Part of a small language model's weights.
Size: 12 layers, width 160, 2 heads of 64, vocabulary 1163, 3.85M parameters.
Training: a variant of Adam for these matrices, 186M tokens.
MLP neurons of a small language model. Each row is named by its layer, matrix (up: input weights) and neuron, and shows model dimensions 32-159. Each number is 128 + 32 x the weight over its row's rms, rounded and kept within 0 to 255. Numbers have three digits each.
A block is one neuron, or neurons of one layer that tend to fire together. After each block is what it responds to, as a language model described it from the Wikipedia text at the highest values.

L3.up303:122111151155088158098063108074105097108088132127148153098116120118106119095124091100102115142097119143124155097122082119164102174154127141146126103184081147141121164105126109101249119120063167081140108108112179121196063078134160072115130072087115111155104139148173148119149137131170154165124148189096107082113126079177145131097100147161100107177154127143152133162102095127179110153139
Mid-word suffix pieces. Later word pieces inside split words, strongest on "all" in football/footballer in article openings, plus Brit-ish, Art-ist, clergy-man.

L5.up66:066125107194167130144127122115101129118105139195154119117116109055176084100166168128107104163173082144129106071140131118112115079132123176151103109163114097126113136119176101081123139079129121139131138108113182161141121102139117131158149141079066105077147127130065068104078162139182112173112096175129145117161148130123222148163114121161132167147113134196174175142136124172137136139133
L5.up96:140074139151083060125082082047141098110125161108177142159121112133090139124072124184131115128157156106152115134112130093156125147128127171095074135181129176078180100085084067193123128110153052080127115159132132179169085127094122160071125130137069175128122164114085103129141055091174131084090128162118153101126154106162190123132113158111098137120095133088127115138096076136111104128133
L5.up204:128087146170091124131077177072134119102101122143138123159075143072114119131181088096112115127102151116085143144121159151166154126144120134155148167143120128091166139130155089132138124168201146105230136173116107106160092153112156138151117114165111167142120160129124151115108176202148069148086114173121138113116163061111126174128151145121202135084144095073104056135135143135151071129206
L5.up321:096103135128104157128099082092149090179109196129084113104096138055198171080152114155101128139136156098142158123153115150095172135168133122163105106146117129077124132098145109134170140122165162109141090130165112134174074114113119167143165131100107135163120193152087120119151128176186124142103140184151184067102160119120103113112162147074140126148121128139161076149090073177098160166128
L5.up381:127094103157084166153138153116073096172134173114091081097155205114185155067198138126119102133108132094126176135165144168131116087165073141171090108181099152087146096119135149086194149119173089164116175141106160154141127082110112093072136152152094123090116123107151104105129124131139132098115143115094131103118152101122120085115109143143150106135131121080098128139150113180165162134109
L5.up396:155100121170157159185090089136067133164087104108138129104102136049155206157215151104110174146148130108126160137152137090112099112182135133124059136145138164103094203133060087119133099071140211129123189151052168158110136098084120105097144165121172108103092143077117072135124139103131111134126113138103110112165116138128194172111082148133160119109162138118134122162181151128149124105150
L5.up456:164139123141143084127137134150157117057084166109120162144129160134145129137127141093136123160143110201104091103131117217098176022131106139182083142132172144109121129084168087115157121114131101165074158084131170152111150180118065133084171121129134114111110180068082099122112184126130155087137120163131081119133128120138153171147100088103101187089094141132083099140128148151156132152112
L5.up489:128137135101110111125156130105055089189109170131140165076094129044086151128121166099163129144149086183107188131094149140155135113166130093151083144145165186104140145110156118166122150106130110093125170147116100164172109091127137168081076154120101101142101201112131127064120113157132063119093107105145119119125138110098206114107148177149161123187141114104165116098099156179137153133178
Month-name word endings. Final word pieces that complete month names in dates, such as Ju-ly, Janu-ary, Sept-ember and M-ay, plus occasional other split words like J-ers-ey, believ-e and m-ov-ie.

L3.up363:145131076124119093160127148129113090162092211119162089169109099109062133130174077118083138141129073124140131129122152123172144134166152126191116112204158183113165124125067129111148121127172086114187190121138063160134163148082096160107107152108116119092105138171149130063107161070163148117168162176083077125086161145111138122128103167159155170175147118079089135099124132183125132133145
Month name endings. Final word pieces that complete month names in dates, such as Ju-ly, Febru-ary, Dec-ember and M-ay, plus "to" between years and other mid-word fragments.

L5.up100:116117130071152148098167139155166079229167170151092099156129112101156149170069141180165162155069082094094142137077124139142162122180111163128111127132152099186121096126141157112176139172184118163157202150131161196121129152129101138060168108055087089143098125162104154135145106146139124088126081163188140148137148103117136119110088155139137115149109122067143135144091165183104129141106
L5.up111:122151115098127125120128190146105101163101101110132077090095177110128096078172174155166107065101088116131108078192127137106059109116115076144103144135085123103176126096122178116134129141077119138089092148140158066116111159110133099208072099169167196135125121088096134071127197148207115131137144104128130117158109098171176185143130137167185118144156114163108160101164096140183165098181
L5.up224:163090130141111137115161155136111092118072108129104086129129065127163148088141114146185169156145134075090191061114123193157138118139151164136162108175158113131214096092188165150167113102104134115104127101165163146161103114121116147167124120099114155146166140178163144063105136095168127076142068128146131093189121082123156085147129105081204167121091096140144191146136150113160183104163
L5.up238:111145061119137159121131111121102079137144174104135209148127132088139082105156146068153119130128100165104104123148087130072171144101178104214108115093139168141114138099150108124122130121121159141152195091147132203175105112062132122144101139146127105117093084167090119145113137163183118147081056134181108072139185083104182135140130181114088113143095103168193114153082119166211117170100
L5.up351:159163178120089161138157185132156114160098215140177157168197130140130121099140153104144113107085093165116089126093088163125148066142069116113126119062112148116154138154175128170156122182127106102122133127180152156134128134109078127131141102089152137139096106126099101145163155141107148176115126109161151093143145179117127160197131120100130076162138127113179079161145144095134211091091
L5.up352:111095153121151183156170203124174086143129217139095150130139197151084116096144111104157143058111071183129147119149133177116147163152110119159134131165139168090158077132078107125122145131110116157116164151177105146144091137101127150162101096105141152124079124066089144118122089108160113130135075177200134066185135114124156080116111088130190103187129136162171060091101138171169146080133
L5.up578:112130130103112157129131185180147138159105132101117147121110120077095108141172062143109129119072105153092099096120157171150119190135098091151089133189165174179175153078188144131116086093090162199158145067138123169165108155166179145128159130107092107180120143133138128136064123114157106105144124140142086079188133112114106123166129126123107121148176144167124165147177186133119185156064
L5.up625:107148176075134127177180167101165134127136161120155144136109135083138196123170113134152103129123125148117130115110119139179096159170074109089105128148144209121143070099166078132121131148079126161116160132109132182151127099120084104129067096176163126146124087070127111088115115130159161161158098171153131091170098119096188095139155085093138113158134078179141183125124162177104177134140
Ordinal suffix completions. Short word-ending pieces, chiefly ordinal suffixes after numbers (67th, 53rd, 313th), also word completions like earth, strength, launch, Tennis.

L5.up9:132126146111112161130140176139100103132022101113107119135133119120181087152076014110160081110140148101130078119113145188109111132124129131157090119164135129149133061081139093058127122169094140150128143122104111140118148126133106144137165093128169160176163151111103156139112190111181062138149142134128162152146165109136110071164107118071157137125116063130153141123157104112083082123110
L5.up19:110159140094137147172098116118107114192124194095078072120129105101144166069132018051109115083139144125098095162198138120128140130133117150074162152148146098113139158144087073126149167136133130097104135124141125153121135172105106185157123146123175104106066121160073106046178150125180121113132136181158173198155097146123134119147144148113156076073088080171121110124099088154194162081141
L5.up95:106138132107103175143163153150145101156136100121150173136139100144129109081105151053133151097094080118051135076148202145176153137104094088129116169140104085157173112138056165194180071178087109089129162122172124211180082141149125110143105089131130136216132146088087149080121160158128085159098139101115098077174104133084138137118111149093154087177130120113149129111104142108149144133111
L5.up165:162140145150117131149157142102135142189100073122137111174118183132161080143135098153145094192114109105151102108154188182132121129093093123108096077157079134147117127189136103073134123162052091101138176115142117150211114162179109147066172078107146139144134131154109147153110169148143151185165162105131138193132158097114134186113068115131134139149089174142111136144182177103090173116136
L5.up231:156153121132135129106078173079114099152115123115114123157170141125101069111123101112165107075040084158139079093115150175090154144146134134162141149144110165154149135138215115107140124174077156140178186127172121176135111142211158109168129108086149119210125086112121126107122168156147084139124174115108077073096132118067119128118182204168149122127106143142112071115131179093136098102152
L5.up465:071142126085159197160096199122100101198104096092122131124062139105138108083120094074134090117044144074138115069161094139097124181099085103093125183138122085137150126093136096135166136167097162093178145133131106141155094166069105163151177131118110160174105079153089144133094123145153099180137133131127197109125163124087172132118066102153133072124131125119069147073087137167093129147114
L5.up471:137131156072131146123113165158123123166102106117151122146123131121134074071122105112192061156175134158131110104168179107146069181138136162142125143145101125116172103132103159163180136192123075111146179091157138110165072192108140080120147099092115120105103141100149152091105127169178122161141126097121133100131171122115165138132147106141155115135162148160144127096072137118182095146102
L5.up584:104167099064061131084146152105136097177124122138135138150076147133146104111106097106187085086171099139138163144165084134123076134113099084098096141169099197105169087119079131078117127178118112073175106137151156160137125142083109093095114094109146180158064079102109165138076168114164049153080117138147150088164121123124169095161155088127157112098108062158052181111164115113147094143104
Word-final completion pieces. Final subword piece that completes a word split into fragments, mostly silent "e" (lif-e, Chines-e, Committe-e) plus pieces like Fis-her, or-ig.

L4.up63:167116090098109173152131103090121096145155112161087034124103156137072067127149112126128120073121106189172131143110084116142156099101151157100098131121064094116142189113081081166101121163094101098177153162106142126092115135071071127155146118130144163124159114117157104122134094109103092146074165163106141154131074174127136132166099147182100145137122170153056100115140118142133141147130
L4.up137:136081094110095093142109087119118138138070142150137145142081076110096178146129066111079085144136125132132137100153153160118111131176165092164159151178113137132148125156143100125124131096145096083168164090102122116145154172153078179126159150107083225148099135153137049151122121133194112149153169156074093180153115151097146122135090150071128154140151050092118097072178148135123144138151
L4.up240:196110170125100084160081076107116128149131082221137107138084158090117139134131091095080139152139119116202114149133081119167143135144165119119161155146124143199117130116103101101154119143132160105134127113100117114211125113141115138154174140123118186091085154116136087164175146177146090142201161146101107164155170156162156202136068137145130129091125107129059126122160124109147079158137
L4.up244:184116175208115081145078137100107152118143083154189170170104152094169144135136071136140147069082107117181143116142092142103125122134131131169103133165119193131101129081184083146132122112087141172169111133130140122172075141099095118176141123186140077121157090102110120158127166159123161114141185131126093120165115152145175170121130134134122133061097180176083064160178122063109112175100
L4.up390:168095129126076066168123162096175078167105103107147121163106138141143152074131101110164112142168090062129140137103104150143136147186105106134143121154136110099152121098075126103132077106139066083187124080124171111188105159126065116160127122128130142102060133166133111111188180193164107123143156085103075194154115096120143150158138118143150143081120127119051086143195108068129137125163
L4.up414:103121127182082110129126135092094097158050100152180080154075152118109128110126057138110074088123134102173094116124117107115135132157171151116140141166182121165122119094107070090162135130129109110141138086140189107114071177089117142248156094086156131146103108119118138127134167142170082133158157150089114176127176170150144109173087122098193147100091113092106123109170097108103117178097
L4.up509:146153064170111068150164077121118122197088188190172145144101124100096165112095110145115145113121125165172125093106107145142108104123135128108149127150084147100146122115092130137102119193129130136091182114181137095169133163052096131119178130127138123139085117085121120191166108170171076153116116168138113148139103131060125174187113126127126146103128145157093089085146156113135089179179
L4.up516:080121091154078123152060082133046113092128083150135121120151125136153099102202101133159103096116098108181078129181119115145109119136158117121091117110103141124123184126122115180165139140146152136178159109131175175095077169088083148159189147165162099129070171107096114149146150218148142123170106092078127151142133158173179161139126176153122114081134100142047122163135142061082120166141
Mid-word "ad" fragment. Fires on a second word piece, mostly "ad", inside words like broad, head, leader and road; weaker on similar middle pieces such as "ag" in league.

L5.up128:140072094162126093094155131112118130095147114196163129149100133058062142143159067083175128145088162159130171122074130128133076135159139122114118103163129135127134139105081136095114108178202140130138118083107111119105145140153123135102131149119107165135142163072105071125141126128140013099167154162121133125141155147123149120133129180119147152069111065117121134107075103102157141106152
L5.up152:141112147146138141123145099063072081079138110165203201150102180109100140161117111089144148177085159097098151095098103209122104147179181141130095131109141194149124128093051120142151076157166069092167134135094135083086146114106072152096145140137119127135106154138124119110059119159149125176089168096129125124097143057129077189121105147131168175093107095154106118092145113144097092121112
L5.up202:130140127148139127144057109147008130153056082137150194136114153145103078149100093103169090164103126074164142126108147126103106093155122087127072156147125155122156123083089088136165108101082087149120117171075123089156151111132108140127141113159143142151118128054119131148084138147140132096130185117130082087175108113130102183190162125092152146060044119167125135144165135113095146195112
L5.up235:169118086136142162126110126078082125088154093123119137130177101120119138145092075111183135103055094117117203067125140094175178078147118106106139121136131104088110153123107120159154121190121091131106171118063161111107092166075089068121144129143152148130118161143157067119123208180139065152114171117093117139118095141165146172185099138143187172156127126097107106137164060096141117116152
L5.up369:140098146153096081171121143112095084094088132183165119179124156153076113189097094127159115159094148165135126110141108143114116087125113132122195156086117163174114118139048144101105129127111063101162140171104115134136075194111135158171153081070155155114141132081113081129128155128179113155111132112079108146129097100163160148176134138112144098139136143187085129129097097114131115155183
L5.up478:190099083167089116199121105134088114091073108131184150112118150164117114118116131124169155139162143102136141159097209102123170112144105132108104160138191164081132150126038108058150107088128139111150163132124110090129122130142046114092109094101134096114142146131150115097112113153119146135121115115094043078145177128158126140138159148085151126134119121148154158130150122084147166170157
L5.up487:067186118112106137145134152112087147129095085222138120109076144101149143105141175141170090134118173073140148157177144142144153129159153101113103116169097154104137109094107077126184097033168099111088135079108172134201116130151140126095098066094110122080109168115091089102124098153100098141073152124159110162141084133180143168154171125087170170125098167132169143146111105159103155138155
L5.up500:156084148163110138170156079148103099139126137141163141176124145175137119114121093081164051115172137155127209109154141090150107162136169107186088105154112166081155171041142074102094095154089116104103148072102116134127136174090165133133173151135131120121095134094154107094143140138170120181118111154101129145123162159099138144134076158149117140117128184128054141167159162197166095125217
Mid-word fragments of split words. Second piece of a common word oddly split into short fragments, especially re+ad and le+ad (ready, reading, lead) and al+l (all, allies), also w+ater, M+ystic, G+r+oup.

L4.up9:165079146146143157089125136056195086210126132125166090110123203167109194107123156125113153112086086094100136135152104127131158062166105155078177099221152114129150135132056101180139117110115080140102156142112106190190131163186139102117120125121124151098139146125105098156144123115154119172082153148070125165164109084106178149121134130145071117117144139096124106079162103164132113130168
L4.up42:169148124134112101109116207109116086135128155111140168105176155138146166109114122136153111170121083068116132115097134187143180064135124135130122042158154110130107078111179160125099111082145114092131150116087129147109141111149081127097121120156122128112126171154157074046132186136136097118080148153111081118126080091111202178139137127122066140181124158131145101143095104199143152084137
L4.up298:162155144141110157217183135103157111182109178138177100175064156121150140147136129192150152088143071111124137089121128119098156106200095162135142147176141135151132099122119117161135107135161083145125180123073149112131158133111099099079150120117083175099104143130108171155151119125164110207136128165096118186126145122179103162123139160152113198114104099106125107060148105148196159096138
L4.up375:142112092112078138101124123147139084151112158124138085135119077135092182149144117117128180109176159109101072106116136122168159112134089093107209099132101115115156122130166124138104116099109077111122149130059162189133148141136084104110095122155118121111150044193163085132163141148139083126154128212090086128154164099152132112172142150111135175129165059120160197066162074120128164105147
L4.up412:094093127131125167112141179077156147175127124171141062135122194108130200091117143124099142169133148085113122090136096165072077146169195147107134141142134103156132075093109116120084112154151099110077137126153131085180176107090137095137146094124100151105097151159112129146153136100140122114080095132116086146170145089116150192139135127130149190093111138077096108030183136132093176159153
L4.up493:170121134100109107163101109125094128202098170157157096135115110149142141099178121115190107124165126104127127133171122164166093097174129191130153139131097082172108172121128082102107095116127089106135137115091119111143154123160115161177182142109170165126152127093050091101170128122126116142133104135090143215181203159086177122152093129163157143081123127111057130078186143150090131136173
L4.up592:189088112116143134122150150106172076130110114072170083151116107137158200080128108164158084206092090099087134109096107178148128127163119139071149117145116135130175080141121168142120112081134087094142147122124169111169100090163109150128111059086127157078104165174129077087171164164115081127075113134117088106183130110112143115109178127079151157122133141111149163086092136132125145150125
L4.up597:140115156091117139111124095027096131118108104184119135201119132129068165091175099111122142097123149069107145139126099141145160186157122149174215140149100059153136154083148083149158109157106143062147134126102121138107108142135099089130124140093114163126097083179104130105153106157200089162113149149046131138095153130126148194128117112128149165128139082083108133073174178134111145180172
Word-final subword pieces. Short final fragments that complete a split word, such as the y in Jeffrey or Presley, ary in February, or the last digit of 2013.

L4.up51:132123105088158127133138116131173118164109140189112174071141170068136161092106111118122101041121069099158124154137092098147164155162119122113148119163106096054164156085133108080104138120103125107123152171142160125123139059158119051140130148131144126099074087105164101124065091119116126169126105203092101151173117180129128146171074080152131118132078122119089141056155132152137116168156
L4.up120:154156159138157098109131121095146129131118056143154177140108122105113167141174164133098120157113084132169120103145145122098050117175161130124098185176113175134149139111128073130099111124175110112155116149129155094101114088122124133095120116063114102156131066118134173181066112163149139160114094160125177108118118143200089124156097209172168163089101142153103109089108106153092142134184
L4.up180:135118159193146183106110169093112127099103095161182171137137070149121169111092151060125138111117143118073130112146085177177142124142147156153165104151106199096120119124166141134172110094095112094154203177140098185185172086131112131122155143144120088172100088137176107075181126139089091095108131172083164160165163089159141125136113073116161144137114131132133132152140050136162161096119
L4.up253:105133163134170190169109115112122113149146108151098173193098189119094123123150098100113150133078148148143143132120112179131135167137145119116145116170097061077115143087098103133166130091070109100141163098151158159106114069053095124156125089095133125137122077124113130081138137165148090126149121204156148147124108098100129149162151165119135140088040133152113128099146150203078087151160
L4.up264:090149136076125137086156170176102112102099157178158110156115070135111122133126075102122138056103120124104107121125104116140155160156161142110125113180113126145169112076160091127229107156077106101103138117118146122167123090129131136094171105132148114085106121179123106070108093167161074162199152159130093091085125115068135157155101157155159160109098052113059132132158162100092122145177
L4.up581:170164107121135128137131093086175127154067136185129189177109129091151130109101081091142108148123084107089079150143087152180119189083167170115154147136106043126106099140127090131116116101114174173147137077134132214096113105166099119142133106157023136219096111140111123143114091156167118151155120150111157114097164123135140120162113134091155164067132108073117097100104105096105117111161
L4.up627:093133197167083128089064125016109138073136126152117114072168127051155154145125069126142122140088127145126144109111107123181102158180129116113162142212133067121105049130179121116157126159138141086144143172102137161151086143096050122093118122121106109141085108152164132071169166078095101166124116154092085124149081095165140141124144138159151136156140101154160117128150108066140096069138
L4.up636:163117161179135122169146106104095120227094121169141177172079132156168160119114070098149112103145096136149112108158123138115122115122071135114114160203158069109157146132040090109137129174154144137148162108152152119138114142105061146101179144103162215191155079091110141149124113165145140141115128109106137138097156161135128177160092118157126198081106060132082156083165139081147139192112
Mid-word fragments. Word-piece fragments in the middle or at the end of a split word, such as ig in origin, original and weighed, ates in Coordinates and Associates, and ct in direct.

L4.up97:166109115104064166097113161094167146136111108086153138103160166077089166115163110087115131138095101097128185114098137157134167175133130102126146128158151140116090106135151151163169110108099115095134144123131183148144112121109085137116119110165071144053115072143251127091124129112154164145136093171100156106174176168131134130103094122116114110180135069111163100127114138074096174128138
L4.up119:182185142157136072114156120168185078156078140065112103122128118141133101129084134103117106146098083163141177112088178216124137139147115114153121105140098154094163081107104175069186097121148106099090179112151128156156113169094119180069102120122128137063140152143096111110156171109095139127115153140136148067133139120068102122128084105108125119160158123059089102131055129147148162074109
L4.up167:133126159151184180119224136168119097095120113118161109177122163136085124126138161116110100067192068184128181106139138164056167135151096155097138157148143190144153088118114090136128094131085090074082200130170173146072132135082130116116104092114107081130127108136165125076081087103174175136122124142123162068118083148092128106176108151146127125188118128174154103116168167156142181141099
L4.up177:115120166047080138106172145162151115170090143093106080110115157087075195147104140112108109173174042105144158127127129188111179127165097096114102135158160189088115106197105136171152097127143123105164140119140133180167096094102090185093117114099109107058121115147163135101157139105189148153100068128145126109164137123126112114127115081110163137130135110147195101132117154152171146116082
L4.up241:115152125134109096133188206190109059121120192127062140160080076123146141103145121096103158073139116182054156139168134144161156154105149174150175173122120164143183119157129115097129098101125088112100116101085157176119120125088143160093061108130103110079141124154105130104147127127104105177137080102135174089141109101060119115125106125180186178162116059149153178123093104039114137128163
L4.up348:126114158140114195111119102205118099158091116131150125116161137133108116130128126102150139161109095209125175114111166189133182069140130135144063155160175192133134130156121149164169118093142140145133104142143194121100114158158143135140121107152121159183120191093160130109122112166103119154088136083142114092142127091158121123143040212156166122137098041156184134113090118107164138074156
L4.up396:085104121093096078145155165164141108147164208115122134151151199126091174099111077180098094128148114091105192089107122137126119166154100133165134136133111147116189142122137108081111100105139142096139140164159136107125114099106144158056115143153104101121095145128133162131087179101194100089095145153116156117124141139093148118110096160123129157203160054100128176087120199176174180180126
L4.up614:161111160069098204110152125139167138204147149162099118134079176159072173146137100153113090151121101102150100144150091126156121100142150162155087162159126151131192059083138166168077132092099133112165144102165132118125091123130151182136110096149085145098118107204121108087168069115167136118143112188165119148124196100093167097137094123104124146163145121084145100120133166192132182162077
Word-completing fragments. Short tokens that finish a word split into pieces, mostly ordinal suffixes after digits (3r-d, 1-st, 46-th) and final year digits, plus mid-word bits (mid-d-le, thir-d).

L3.up535:157076104095095142106140107109126121162077140150129058091158166132085154141127046137139146144185059058118151056174139124119163153173064093125109117158155152143181089125110137129150079102088123093118150112117167114127084087127174165154124131072097213089124112167130133089140084120180174136142129137124117131193115142144152177170148137088146156150091099189122110149153177119178148117085
Ordinal suffixes and word endings. Ordinal suffixes right after a digit, such as 1st, 2nd, 167th, and other mid-word pieces like ost, ord, ition, often in ranking tables.